config.toml
rope_base = 10000.0
qk_norm = false
init_std_qkv = 0.0246
lr_head = 0.00819
decay_fraction = 0.935
decay_shape = "linear"
final_lr_fraction = 0.1
MLP neurons of a small language model. Each row is named by its layer, matrix (up: input weights) and neuron, and shows model dimensions 192-319. Each number is 128 + 32 x the weight over its row's rms, rounded and kept within 0 to 255.
After each neuron's rows, "fires after" lists the tokens most often just before its 100 highest values on Wikipedia text that the model never trained on.

L6.up593 [ 94 164 152 160 101  82 127 177 109 112  86 132 172 123 198  93 137 105 164  96 143 176 102 136 136 176  97  78 116 174 142 116 113 116 109 110 149 139 117 183 139 128 137 143  89 196 209  90 124 152 138 115 138 129  89 170  74 123  78 112 151 118 190 123  96 130 140 118  95 101 129 178  67 129 140 144 101 122  83 102 119 107 140 112 146 117 131 115 213 152  74  95 184 131  54 111 144 128  97 171 138 136 128 134 168  99 125 111 129 145 125 175 115 137 142 180  95 165  95 188 196 129 119 159 164  76  96 167]
fires after: "\n"

L17.up825 [ 99 133 226  97 146 159 158  83 124 147 135 120 149 143  97  80 127 146 204 187 159 179 119 151 168 154  86  98 135 126 131 138 162 139 119 134  62 122 128 192  85 102 115 106 104 139 118  71 153 112  95 159 127 133 106 118 129 130 154 179 115 157 131 151 106  99 132 141 158 135 117 130  43 109 156 147  68 154 149 188 147  89 101 118 142 143  99 104  46 135 157 129 118 119 180 121 194 104 126 111 115 131 115 121  99 115 193 112 149 102 132  88 173 158 117  98 160 150 205 124 157 123 143 140 123 131 111 121]
fires after: " |", " 7,", ":"

L17.up337 [159 146  68 120  99 156 134 179 108 196 141 100 128 173  97 125 116 107 116 130 134 108 184  97 185 131 158 167 110 154 171 128  42 152 126 226 160 144 120 198  87 129 104 153 149 124 104 133 134 224  89 155  88 151 139 148 106 205 114 142 126 108 155 135 114  83 145 105 115 153  86 137 135 138 160 152  83 166 134 172 168  65 153 164 118 146 113 121 163 137 129 128 144 110 123 163  79 126 113 127 151 164  93 150  51 187 116 106 124 105 159 108  89 146 146  96 118 115 146 103 194 121 120 115 196 158 125 110]
fires after: " |", " 6", " 10", " 7", " 9"

L17.up860 [115 136 100 104 171 210 102 169 127 195 118 129  98  83 142 116 139 167 198 118 154 130  97 137  96 183 127 182 144 174 118 123 118 135  54  73 146 122 145 150  96  86 115 121 175 106 175 182 165 145 125 141 152 144 138  98 165 139 202 184 117 115 133  48 113 122 129 118 140 155 156 231 178 114 147 125 125 100 165 140 170  87 128  93  37 163 115 135 135 171 133 174  65 153 132 177  88 150 132 142 149 144 120  97 119 161 164  96 146  77 145 138 151  99  89 129 124 136 172 135 120 140 131  95 122 123 134 122]
fires after: " |", " +"

L18.up1257 [135  71  71 149 120 124 133 150 166 159 149 154 126  87 101 131 126  94 133 192 172 166 153 128 132 147 102  95 131 146 125  81 130  86 138 131 120 134 122 148 105  99 108 160 122 119 122  89 138 127 120 141 123 110 160 148 114 173 131  79 124 138 112 119 153  97  88 140 137 168 141 205  86  99 182 125  90 109 150 179 187  70 163 159 103 118 152 109  88 168 132  94 143  92 104 175 119 139 131 106 105 102 112  97  67 109 167 181 122  80 161 135 104 145 124 120 124  72 212  74 185 109 144  88 167 139 131  54]
fires after: " |"

L6.up314 [116 108 110 117 107 135  96  75 174 155 128 212 131 107  73  83 211 114  99 125 127  74 139 179 187 149 104  91 134  92 107 175 165 138 162 149 141 169 126 123 121 120  58 108 197 141 148 101 172 134 111  77 121 122 157 101 149 111 140 119 139 132 183 126 113 100 137 154  53 158 153 124 168 139  70 116  87 140 151 137  68 104 142 171  75 166 100  97 113 123 128 124 129 145 148 130 130  65  95 167 143 111 111 121 126 133  75 148  80 143 106 116  67 117 180  81 102  72 127  89 156 105 168 129 142 112  92 113]
fires after: " the", " its", " a", " |", " an", " Russian"

L17.up960 [125 135 160 166 133  93 111 144  76 187  87 182  63 122 143 134 183  87 134 140  65 120 173 125 115 157 145 123 206 120 114 131  99 144 136 137 143 157 108 118 117 148  97 144 106 109 152 127 141 115 104 194 149  98 132 108 122 141 138  79 150 142  80 157 128 141 123 146  95  61 148 122  79 196  93 118  63 204 165 115  80 168  47 148 105 144 119 178 131 119 121 118 141  93 140 174 172 157 103 180  68 110 130 146 122 125  74 137 123 138 153 114 132 142 164 108 130  80  51 135 167 154 109  76  73 147 175  84]
fires after: " the", " a", " an"

L17.up450 [131 200 132 125  71 131  76 193 158 194 116 127 134 125 100 163 122 124 134  90  99 115  97 175 176  42 163 124 154 142 188 124 135 125 170 149 132 151 114  70 117 179 150  88 133  86  96 116 133 123 184 156 130 155 112 138 119 130 117  96 123 144 178 132 127 186  95 167 126 172 148  92 125 129  88 120  72 127  95 145 142 126  87 138 130 128 150 130  75  81  88 104  85 151 170 134 173 146 170 148 108 156 164  97 137 142 117 128 126  85 116 117 127 104 123 150 156  90  88  94 122 150 188 161  96 124  53 137]
fires after: " the", " its", " and", " of", " on"

L6.up1346 [ 93 148 143 101 140 182 187  65 150 160 192 114  87  99 116 160 123 107 149 122  92 163 185 120 154 133 104 154 108 161  57 107 111  96 110 118  69  94 172 136 113 110 144 157 130 147 109 181 102 187 107 176 108 101 125 110 121 169 144  80 110 166 161 118  84 104 143 161 130 152  91 201 142 101  90 120 172  73 126 136 101 143 158 143 153 135 108 113 158 143 173 125 151 125 113 102 123 151 138  93 166 115 125  95 107 141 127 116 140 170 106 143 103 136 124 138  59 120 129 131 169 107 166 215 169 144 180  97]
fires after: " |", " /", " aff", " been"

L6.up125 [130 152 107 122 214 112 213  83 120 148 129 135 145  71 175 113  95 123 170 103 188 115 118 140 136 110 131  88 123 106  85  90 100 106 115 129 144 150 139  97  97 188  96 120 116 212 129 111 175  94 169 108 134 164 138 103 165 189 147  94 142 141 137 123 112 100 138 134 174 141 118 136 141 175 211 129 115 152 121 133  83 127 101 116 108 112 161 116 102 150 107 146 200 164 131 150 111  96 177 171 107 129 171  93 105 194 116 175 145  89 145 105 148  91  91 150 105 143 140  94 162  80 102 179 152  93 103  91]
fires after: " |", " +", " 0", " 1,"

L2.up613 [102 161 100  84  59 111  91 159 166 168 161  47 116 166 112  73 128 103 105 141 156 135 115 163 140 123 146 107 144 104 160 155  77 116 140 109 133 178 121 182 136 162 115 135 140 163 152 127 192 124 120 100 164 119 142 164 109 100 170 116 139 115 137  99 147 130 123 117 107 193 174 123 122 116 138 154 112  96  71  89 119  91  68 165  73 114 134 143  73 118 143  77 184 179 135 108 173 107 140  80  81  85 173 118 181 124 118 152 140 111 112 131 120  97 100 117 126 152 144  98 137 133 177 131  97 106 108  86]
fires after: " the", " in", "NL", " to", " Burlington"

L6.up26 [ 95 172 139 155 164  88  77 106 130 187 140 117 139 137  84 128  80 169 110 172  67  99  97 111 142 136  77 141 143 111 121 165 125  99 113 117 119 151  59 155 129 115 117  92  29  64 162 107 101  85 157 147  92 130  84  98 118  86 102 147 172 119 120 139 123 106  93 115 133 146 187 143 154 114 126 114  99 152 121 101 153 165 107 131 170  86 135 142  97  82 101 151 129 100  80 147  76 119 132 141  70  70 112  77 142 143 153 184 119 170 102 117 139 158 133 120 141 103 162 105 139 143 221 128 108 136 179 109]
fires after: " in", " of", " to"

L18.up1393 [136 106 138 167  87  87 117 154 101 123 109 101 192  58 141 143 146  82 110 161  33  98 113 201 115 112 103  54 128 152 160 157  36 118 103  86 149  97  90  87 156  94 166 182  88 162 118 166 103  86 117 147 136 103 128  93  78 103 122 175 132  93 102 122 100 140 136 137 146 156 147 159 178 133 131 150  52 144  91 159 134 128 111 118 132 109 115  90 135  98  87  92 105 155  92 198 166 123 170 160 108 139 158 124 147 178 181 162 162 118 150 138  90 105 137 113  97 151 123  95 125  80 172 134 117  99 124 152]
fires after: " the", " of", " The", " in", " |"

L6.up469 [138  74  97 167  91 160 167 120 129 154 143 113 149 133 190 177 201 127 172 124 178 152 130 108 134  76 128 109 115 140 103  74  82  94 108 176 120 117  98  62 101 131  83 198 147 126 151 123 141 162  55 151  83 109  88 109  80 122 144 147 171 143 186  80  93 102 156 105  99 139  58 145 112  91  95 119 207 183 113  98 147 125 159 164 143 126 140 119 185 114  67 147 115 162 147 139  43 118 113 146  97  68 138 121 146 149 102 127  72 165 151 135 153 123 112 105 121 151 163 151 149 105 162 147 151 142 138 148]
fires after: " |"

L6.up1441 [ 94 118 118 156  99 107  37  97 154 114  95 139 157  94 118 180  90  83 131 135 127 159  80 153 188 166 172 132 148 172 176  75 140 123 159 123 155 129 113  59 180 135 158  83  41  79 115 123 171 149 150 133 143 106  97 122 144  94 120 161 143 130  93 135 188 116 143  70 161 129 110  65 166 127 147 112 128 139 149 131  74 131 111 141 123 107 194 124 107 106 107 121 170 191 132 105 155 140 146  97 142 128 182 117 151 111 109 103 110  91 113 150  98 154 131 110  68  96 105 172  84 106 103 134 179 142 137 172]
fires after: "|", " Succeeded", " Preceded", " member", " of", " Chairman"

L6.up671 [116  55 236  98  96 136 113  98 136 143 102 167 111 131 105 148 112 123 180 149 105 132  61  92 127 137 161 150 149 145 162 131 129  71 170 132 140 121 175 179 167 139 120  91 144 126 111 121 107  78 146 135 133 109  77 171  99 182 123 138 190 102 126 144 149 146 175  87 150 129  94 139 144 124 139 181 125 109 115 105 134 158 170  92  91 148 125 152 138 117 166 142 114 158 178 148 151 148 162 150 132  91 199  79  90 142 128 190 113 165 142 130  79 120 106 123  74 152 164 156 137 197 126 152  88 101 133 133]
fires after: " |", "O"

L17.up199 [136 145 135 148 105 143 182 138 127  98  89 124 190 103 103 142 163 151 103 100  70  61 129 124 118 108 125  85 127 103 153  78 129 144 175 133 152 149 137 117 166 126  84 131 175 159 126 127 146 121 117 166 101 172 125 124  98 168  91 102 122 118 115 144 124 153 172 210 151 103 113 163 125  93 109 146 120 130 112 142 126 162  92 174 179 104 144 164 133 105  90  81   9 128 113 160  99 129 128  89 123 118 137  83 162 150 133 152 152  97 132 185  83 114 170 144  69 111 107 119 113 180 119  89 153  93 151 183]
fires after: " |", " a", " W", " of"

L17.up1518 [151  99 197 125 134 177 118 159 138 143  96 147  94 166 162 131 153 161 140 137 174 132 106 121 138 135 118 149 101 121 145  89 138 121 113 135 132 137 162 145 115 141 180 155  87 126 165 103 146 134 105 137 166  64 147  85 115 150  61 100 120 170 109  50 156 129 150  78 174 115  79 118 149 152 139  74  86 154 118  74 139  66 113 143 136 135 201  72 160 157 201 172 153 162  90 133 125 125  41 204 166 133 155 122 136 122 137 130 131  67 108  60 134 119  86 122 105 148 137 123 197 103 150 126 170  93 150 103]
fires after: "\n", " 1950"

L6.up325 [137 113  79  91 189 115 110 179 173 111 127 163  94 161 101 161  98  76 156 126 135 171 141 123 126 133 156 147 106 153 163 138  87 173 168 116  99 146 178 158 118 176 108 138 105 136  86 141  98 114 181 131 192 140 122  89 113 168 124 147 123 154 121 120 154 168  88 130  98 131 165 152  75 154 141 199 105 107 111 123 177  89 192 152 168 114 160 133 162 104 142 130  85 156 133 101 126 111 171 188 195 128 143 102 106 141 170 147 147 116 112  67 154 116 141  53  65 102 152 217 112 143 152  83 146 128  99 126]
fires after: " |", ":"

L17.up858 [198 156 129 159  73  79  88 183 163 108 106 151 102 146 150 110 153 161  93 135 130 114 141 120  76 132 137  97 133 146 116 107 138 176 169 124 151  93 119  97 122 129 196 131  86 102 165  90 161 100 138 181  57 147 138 121 151 153 199 130 140  93 145 160  91  98  76 137 127 174 114 117 151 163 147 156 125 208 125 161  98 129 210 173 150 115 215 130  64  85 137 140 122 140  85 179 159 144  86 151 116 157 125  96 143  94 156 116  57 163 110 106  79 152 128 121  99 120  75 141 127 145 126 117  61 119  99 123]
fires after: " |", " 3,", " none", " 2,", "\n"

L2.up705 [112 146  56 109  93 109 207 136 114 177 111 109 146 105 136 150 108 165  81 117 180  93 114 139 121  90 160  86 101 158 128 111  46 118 194  88 125 147 116 149 177 114 107 108 150 104  83 172 136 120 118  95 142 151 146 189 172  99 144 171 100 146 116 185  87  80 128 132  82 106 117 138 101 134  88 143 165 147 119 123 123  89  82 107 154 128 171 119 163  99 125 119 117 132 150 168  71 158 160 173  99  82 147 114 165  99 169 134 193 190 113 161 206 169 122 124 139 110 181 126 137 137 122  89 191 101 130 174]
fires after: " |", " of", "ville,", "|", " and"

L6.up1484 [100 105  70 130 133 110 164 120 109 105 173  95 167 142 171 154 184  96 118 110  91  86 102 119 150 102 139  94 129 183 136 169 111 102 115 128 142 132 143 168 100 141 135 163 116 143 122  91 147 162 138 112  58 136 147 131  96 145 141 131 103  75  98 151 168  84 155 104  98 108 107  96 127 160  96 149 130 115  63 107  74 127 105  99  95  91 148 109 113 144 114  81 174 130  74 150 132 109 173 177 133 139 157 134  89 143 136 131  93 152 150 136 172 145 183 135 112 158 121 122  70 112 115 102 135 128  59 167]
fires after: " |", "|"

L6.up1433 [124 145 156 161  98  93 135 144 137  94  49 120 129 133 147 119  70 211 125 158 121 155 126 117 146 165 106 138 153 151 131 135 105 183  90 116 160 197  99 149 177 163 108 111 110 136 130 102  93 130 148 160 115  97 135 147 152 156  91 115 168 165 161  97 160  96  54 136 130  75 125 118 108  78 162 123 142 133 112  80  86 112 107 116 155 118 204 178 186 104 120 140 176  77 118 157 133 106  97 143  98 173 125 123 107  92 111 111 145  99 114 146 164  95 145  81 126 105 155 112 208  92 166 143 188 142 203 153]
fires after: "\n"

L18.up897 [ 97 160  97 195 187  66 125 123 131 118 157 143 163 119 114 141 122 100 116 139  90 121 111 147 179 157 102 166 168 147  86 105 103 123 132 149 144 144 140 112 114 132 133 179  81 103 134 152 151 105  91  84 109 115 138  98 205 148 146 135 105 147 120  96 170 114 151  81  92 116 125 132 121  85 173 135 103 110 140 116  49 142 127 131 133  62 130 173 163 105  94 132 107 136 117 126 130 166 146  82 170 124 127 156 115 133 151 129 154 152 183  84 119  75 121 113  66 163 192  92 143  93 107  83 181 126 136  53]
fires after: " |", "er", "|"

L17.up585 [123 164 150 147 146 114 150 116  82 132 143  96 131  91 131 174 127 132 186 136 123 159 127 142 112  78 162 132 169 192 111 129 125 111 137 160  43 132 175 153 125 112 201 133  92 133 103 151 136 133  73  96  94 185 134 145 149 104 156 155 160 115 153  99 179 153 196  58  70 146 118 129 121  98  91  81 136 146  81 112 111 184 113 115 159  95 106 169 210 150 109 143 106 118 139 114 135 174 131 111 155  96 138 135 126 125 152 195 132 136 129  50  94 129 145 145 172 118 154 136 134 115 133 118 136 115 131 125]
fires after: " |"

L2.up1181 [135 115 113 129  70 155 199 147 142 191 111 103 149  95 112 122  74 112 127  85  75  95 179  58 121 121 178 116 154 138 119 156 121 131 119  92 124  85  96 114 145 166 115  98 107  94 143 125 102 124 103 182 112 134 154 121 151 155 156  93 119 138  87 155 126 156  94  98  74 139 164  99 135 125 119 143 143 146  80 192 115 156 107 104 106  65 125 176 135 128 120 135 168 188  81 181 137 152 130 109 101  49 192 132 125 125 166 142 130 154 108 158 132 115 127 130 103 131 156 126 103 167 176  84 152 115 129 145]
fires after: " |", "|"

L2.up1150 [164 118 171 129 111  59  99 116  89 110  96 118 127 165 110 140  96 149 109 128 150  98 156 107 134 128 116 145 138  69 123 136 156 143  50 141  94 116 153 130  94 138 192  67  95 165 186 101 103 139 148  66 109 218 104  99 152 189 145 138  91 110 130 178 147 129 165 146 100 126 164 138 157  89 117 145 216 170  57 168 184 188 166 120 134 132 136 177  92 171  65 111 114 112 135 138  90 117 138 127 193 140  79 122 162 154 139  72 145 181  95 107  72 139  85 112 152 143 112  89 110  98  98  90 123 145 156  97]
fires after: " |", " All"

L6.up1003 [134 181 101 136 123  84  73 171  82 136  89 136 151  78 124  87 134 126 131  94 182 146 124 130 129 136 128  95  75 176  86 131 157 113 138 110 140 164 139 159 141 160 119 143 186 125  67 115 169 173 146 111 120 132 153 210  93 177 161 104 129 179 119  85 120 111 158 149 109 148 132  90 151 139 157 144 178 142 120  89  99 109  60 142 103 130 102 118 127  95 130 108 116 115 115 151 130 124 141 125 140 163 173  85 130 153  96 181 104  77 117 114 125 145 100 115 182 132 147  98 131 128 128 134 129 153 134 105]
fires after: " |", " on", ","

L17.up746 [123 156 182 124 197 152 151  30  74 141 130 135 133 119 126 142 127 145 152 133  89 113 153 171 110 160 139 137 137 184 130  83 157 118 163 189 156 124  79 106 196 147 148 120  86  89 196 134 157 166 172 170 178  93 151 188 144 100 156 100 153 105 110  98 158  99  94 155 133  79 127 161 125 156 102  97 119 136  92  93 109 105 132 117 141 150 136 123 157  91 158 106 178 116 146 133 176 185 143 183 164 190 158 107  95 160 113 159 142 144 103 200  71 114 170 106 142 172 110 156 170  86 167 159 174 146 123 113]
fires after: " a", " an", " A", " the"

L6.up291 [121 120 113 108 129 114 101  97 123  97  35 174 123 144 153 107 132 145 102 128 184  70 134 166 185 149 154  92 138 129  90 184 126 132 125 146 159 163 149 160 134 147  57 167 108 141  96 165 121 129 196 133 194 154 159 168 120 174 111 129 155 190 158 146 192 160 169 108 172 193 120 156 152 111 147  89 203 100 118  98  91 105 129  88  96 101 171  45 119 162 114 103 123 150 231  82 151 141  92 129 189 132 134 108  92 155 145 175 144 138 162 140 117 156 170 114 149 123 123 146 183 197  64 138 183 163 111 100]
fires after: " the", " of", " on", "″N", " |"

L18.up833 [141  87  74 125 128 139 114 135 140 150  91 122 114 129 135 100  70 114 143 108  98 119 142 150 102 139  66  99 121  86 182 159  78  75 150 109 107 181 150 185 112 115  89 155 120 123  93 102 115 184 159 136  69 123 106 167 141 104 140 118 111  66 117 140 149 124 131 127 126 112  49 133 157 143 104 148  84 108 189 123 113 140  88  91 137 108 111 175  99 194  64 145 111 133 120 110 136 138 108  57  89 105  89 182  86 137 109 120 113  85 121 131 154 131 123  69 146 121  83 146 107 131 144 137 159 138 135 153]
fires after: " 1", " 0;", " 1;", " 0", " 2"

L18.up807 [166  86 129 180 142  80 103 149 155 140 153 174 132 117 158  77 136 127  96 121 127  93 180  31 167 170 136 153 103 171 104 120 110 133 185 123  65 130 152 175 152 177 170 144 163  84 121 117 191  87 146  94 153 167 165 172 147 123 158 101 140 160  85 121 140 125 122 166 162  82 189 148 195 188 156  44  49 137 116  49 121  84 105 155 128 151 156  94 157 102  99 157  78 128 122 140 133 153  92 162 107 120 108 113  92 158 169 194 115 103 148 109 109 123 119 148 131 109 150  86 154 110 111 134  83 120 104 133]
fires after: "\n", " the", " |"

L18.up719 [121 100 149 158 117 164 145 175 108 173 114 195 120 137 139 136 138 122 162 165 116 178 127 133 110 185 195 151 158 133 152 139 134 125 104 135 147  72 169 169 146 164 117 108 168 153  75 127 181  92 135 182  75  71 180 134 101 129 151 153 126 189  91 133 138 169 119 145 100  91 147 141 124 166 105 125 124 188 134  96 115 134  77 178 123 138  73 177 141 132 131 104 107  91 128 111 141 111  87 182 177 124 162 122  92 160 106 145 163 149 167 100 134 157 154 113  19 147 127 125 165 123 105 106 134 137 144 154]
fires after: " the", " a"

L18.up1135 [128  92 139 120  99 111 189 114 133 144 102 137 116 127  84 188 153 106 150 107 196 129 168 109 151 100  73 133 103 158 124 174 135 128 168 158  97 175 118  88 105  95  94 170  91 135 187 150 130 118 109 118 113 140 156  77 114 110  88 134 125 153 124 145 106 126 156 117 125 125 190 135 120 110 191 112 107 179  86 100 119 130 133  61 120 158 140  86  89 151  84 105 199 119  87 176 107 161 146 173 101 161 173 135 100  99 148 110 190 142 130 147  67  97  90 106 139 159 167 109  97 138 100 111 132  74 150 119]
fires after: " |"

L6.up796 [112 134 123  96 153  76 150 151 134 131  86 106 213  98 124 176  42 110 147 120  96 119  90 150  94  79  95 151 111  73  97  84 166  78 124  77 192 109  97 131 135  81 145  80  78 147 145 101 115 165 123  79 132  98 136  88 104 118 140 101 157 192 102 110 115 100 153 130 141 205 114 142  93  89 145 125 136 109 130 147 145  42 125  90 129  72 171 124  85 130 164 121 133 147 152 156  56 104 118  50  64 139 110 175 128 124 160 129  92 163  97 152 113 123  83  87 105 138 126 113 162 122 161 159 162 150 120 135]
fires after: " to", " that", " he"

L6.up57 [ 68 108 128 186 110 123 105 180 159 152 164 130 119 109 137 141 174 114 116 113 120 149  64 114 103 134  66 110 128 156 135 122 197 112 170 132 186 141 108 135 156 119 158 101 107  54 100 163 154 135 132  65  99 162 157 194 123 128 167 161 128 148 104 104  72 142 196 161  84  74 100 104  94 129 104 123 129 111 147 160 100 153 103 126  85 137 113 160 152 125 101 141 147 140 108 146 115  70 125 177 165 129 110 126 139 145  92 171 113 135  39 120 145 161 181 124 144  56 199 140 121 120  78  66 144 130 144  92]
fires after: " the", "ung"

L6.up1437 [106 166 173  74 127 145 170 189 136 134 122  79 135 107 147 143 130 125  78 176 105 110 108 136 102 163 104 107 109 138 197 152  74 136 134 104 129 152 184 207 114 155  82  63 107 106 136 137 131 139 150 114 107  91 144  33 173 118 130 106 131  74 159 117  69 100  86 148 145  99 144 117 196 129 136 143 130  84 125 164 165 157 107 195 170 150  65 132 124 144  90 116  88 149  94 128 130 166 118 126 162  97 128 160 118  87  92 123 134 101 155 110  91 117 138 144 174  90 134 135 152 146 155 161 132 145 117 104]
fires after: " as", " in", " by", " to", " for", " after"

L6.up395 [150 105 108 173 107 141 130 154 102 117  85 146 122 131 104  84  85  86 135 102 139 144  98 122 115 136 105  93 132 203  97 179 133  89 106 118 104 103  69 146 160 113 182 119 136  98  76 121 159 113 135 144  97 125 148 116  80 117 133 125 127  89 134  84 166 158  92  97 193 178  69 144 183 158  57 131 147 129 140  95 127 159 130 152 110 147 151 124 164 158 127 185 148 170 139 132 156 140 111  76 184 145  91 102 118 103 157 117 145 101  87 150 163  72 137  94  95 142 124  81 158 119  93 105 130 123  93 198]
fires after: " |", "|", "-", " c"

L6.up1118 [153  80 158 108 134 121 105 191 150 100 130 107  98 102 157 148 131 153 114 114 112 109 202 105 182 136 118 158 136 161  98  96 141 175 130  90 126 161  92 138  74  84 126 154 211 157 149  60 109 143 135 123 125 137  85 196 148 176 127 151  66 119  91 123 103 154  96 171 134 133  97 125 120  51  96  81 164 164 110 165 122  76  90 114 120 194 135 137 116 169 127  93  70 172 162  93  98 145 124 141 153 146 102 122  96 179 109 169 141 104 154 116 147  98 173 114  40 147 116 155 143 133 145 111 138  94 175 126]
fires after: " the", " his", "'s", " The", " their"

L6.up1475 [ 76 129  85 136 101 115 150 173 172  99 165 173 186 119  81 127 127 107 108 144 136  90 172 126 161 122 115 162 110 121 111  89 100 137 226 143  63 112 134 156 117 159  80  93 102 107 135  83 108 125 146 111  98 123 123 116 164 189 156 156 107  80 145 214 124 132 136 163 123 100 127 112 135 106  96  93  95 160 139 199  94 119  93 111 110 195 113 149 126  77  95 108 164  88 126 161 114 133 117 180  83 137 106  87 205 147  94 126 130 153 137 147  98 180 180 209 108 117  89 190 124  82 138  88 123 131 160 108]
fires after: " the", " The"

L6.up98 [123 160 137 142 158 121  90  92 218  80  59 121  99 113 128 167 101 140 137 165 178 114 128 120 151 152 123 193  94 148 108 153 160 162  78 142 103 120  76  78 157 157  90 122 110 120 106 103 141 119 121  65 134 103 141  96 109 152 156 152 149 165  95 108 147 127 162  81 163 218 140 161 142 174  68 153 118 138 147 103 130  97 132 199 186  67 107 106 128  61  88 125 100 141 119 151 170 107 106 107  92 148 127 140 138 122 123 164 132  90 118 164 103 200  96 119 119 113 149  74 118 143  53 101 135  92 136  60]
fires after: " |", " to", " and"

L18.up1576 [118 114 137 137 124 101  87 158 109 142 125 160  71 186 131  96 121 112 125 116 100 147 140  71 156 169 150  95 120 116 170 142 133 132 119 182 118 112 101  73 179  85 166 173 133  95 130 142  76 160 157  48 114 119 147 129  76 151 195 119 104 103  98 104 133  86 119 165 173  64  56 133 107 117  86 127  96 134 125 149 130 120 136 145 129 114 182 141 160 146 136  98 131 115 150  87 147 135  78 123  79  91  92 167 140 107 109 165 146 145  55 128  70 127 136 123  87 113 112 168 154 124  93 109 145 163 180 137]
fires after: " |", " Ta", " a", "|"

L18.up446 [ 76 122  77 124  47 129 108 134 127  57 111 101  95 166 126 128  91 155 151 125 154 114  89 147 157 114 145 119 148 129 161 165 141 134 170 105 121 149 112  60 149 153 106 104 132 157 141  84 153 101  93  89  88 106 116 119 148 142 114 111 114 157 102 154 165 112 152 183 134  77 116 211 129 125 180 134  99 112 132 116 152  97 158  11  74 170 107 112 118 118 225  96 159 170  96 120  90 135 153 112 118  93 128 131 167 158 149 166 158 143 144 128 146 144 164  63 170 108 114 117  99 149 150  73 125 120 165 158]
fires after: " |", "|", " No.", " on", " of"

L6.up1573 [ 69 112 131 216 150 117  80 139  87  99 197 121 140 108 120 136  83 100 103 158 101 111 188 150 132 144  98 130 155 125 157 143 110 140 112  85 156 182 133 169 139 174 141 111 132 129 211  72 116 101 142 145 112 111 169 177 166 179 165 105 164 144  92 154 193 104 120 146  94 125  95 119 108 171 115 134 144 196 153 120 136 155 186 182 158 130 122 116 129 101  85  56 182 145 118 126 159 117 181 121 126 146 141 112 101  76 139 108 157 115 129 129 139 113 176 127 151 180 168 107 172  98  67 105 112 129 164 174]
fires after: "\n", " the"

L18.up478 [178 114 156 159 121 101 150 110 148 140  51  60 183 126 169 143 156  94 113 144 121 122 163 154 112 188  85  73 130 209 100 135 106 165 142 131  67 135 140  77 102  98 149 105 108  75 178 112 130 155 145 128 166 151 102  89 107 139 141 121 138 166 114 154 108 135 171 136 109 143 131  93 147 118 115 133 117 156 119 150 128 124 172 132 139 165 119  61  84 149 132 126 136 129 182 144 162 195 149 113 127 123 163 173 111 170 107 105 112 155 141 112 133 119 175 145 139 143 182  92 142 112 101 119 134 111 123 149]
fires after: " the", " of"

L6.up1090 [116  87  92  89  87 117  83 142 139 141 123 142  95 128 103 174 124  98 122  79  97 146 146 109 133 143 146 132  71 140 110 206 116 113  76 163  94 138 171 155 117 103 107 176 141 104  72 109 113 169 108 196 124 124  63 146 165 116 188 191 179 152 189 105 184 111 104 118 101 109 106 114  78 147 133 178 139 175 142 178 117 107 153 171 135 131 167 158 158 166 173 170 117  95 105  92 134 111 133  72 155  98 163 137 121 117 126  66 148 139 127 122  98  88 101 103 105 104 135 108 147 172 114 139 182  96 102 105]
fires after: "\n", " |", ":", "-"

L17.up33 [ 71 155 196 207  85 120  49 143 187 135 113 132 126  78 113 129 126 127 131 106 140 146 164 146 136 164  84 132  99 146 129 104 132  97  93 175  82 129 153 210 141 188 132  82 126 132 140 131 158 113 110 104  92 114 116 189 198 109 119 119 142 138 121  82 180 147 140  90 130 113 148 122 162  61 123 131 141 176  64 127 185 130 101 155 112 159 117  51 111 204 135 138 141 172  87 119 106 208 146 133 110 110 177 152 121 103 147 178 134 159 151 156 127 155 193 176 140 131 122 154 120  92  81 153 157  85  90 138]
fires after: " the", " The", " of"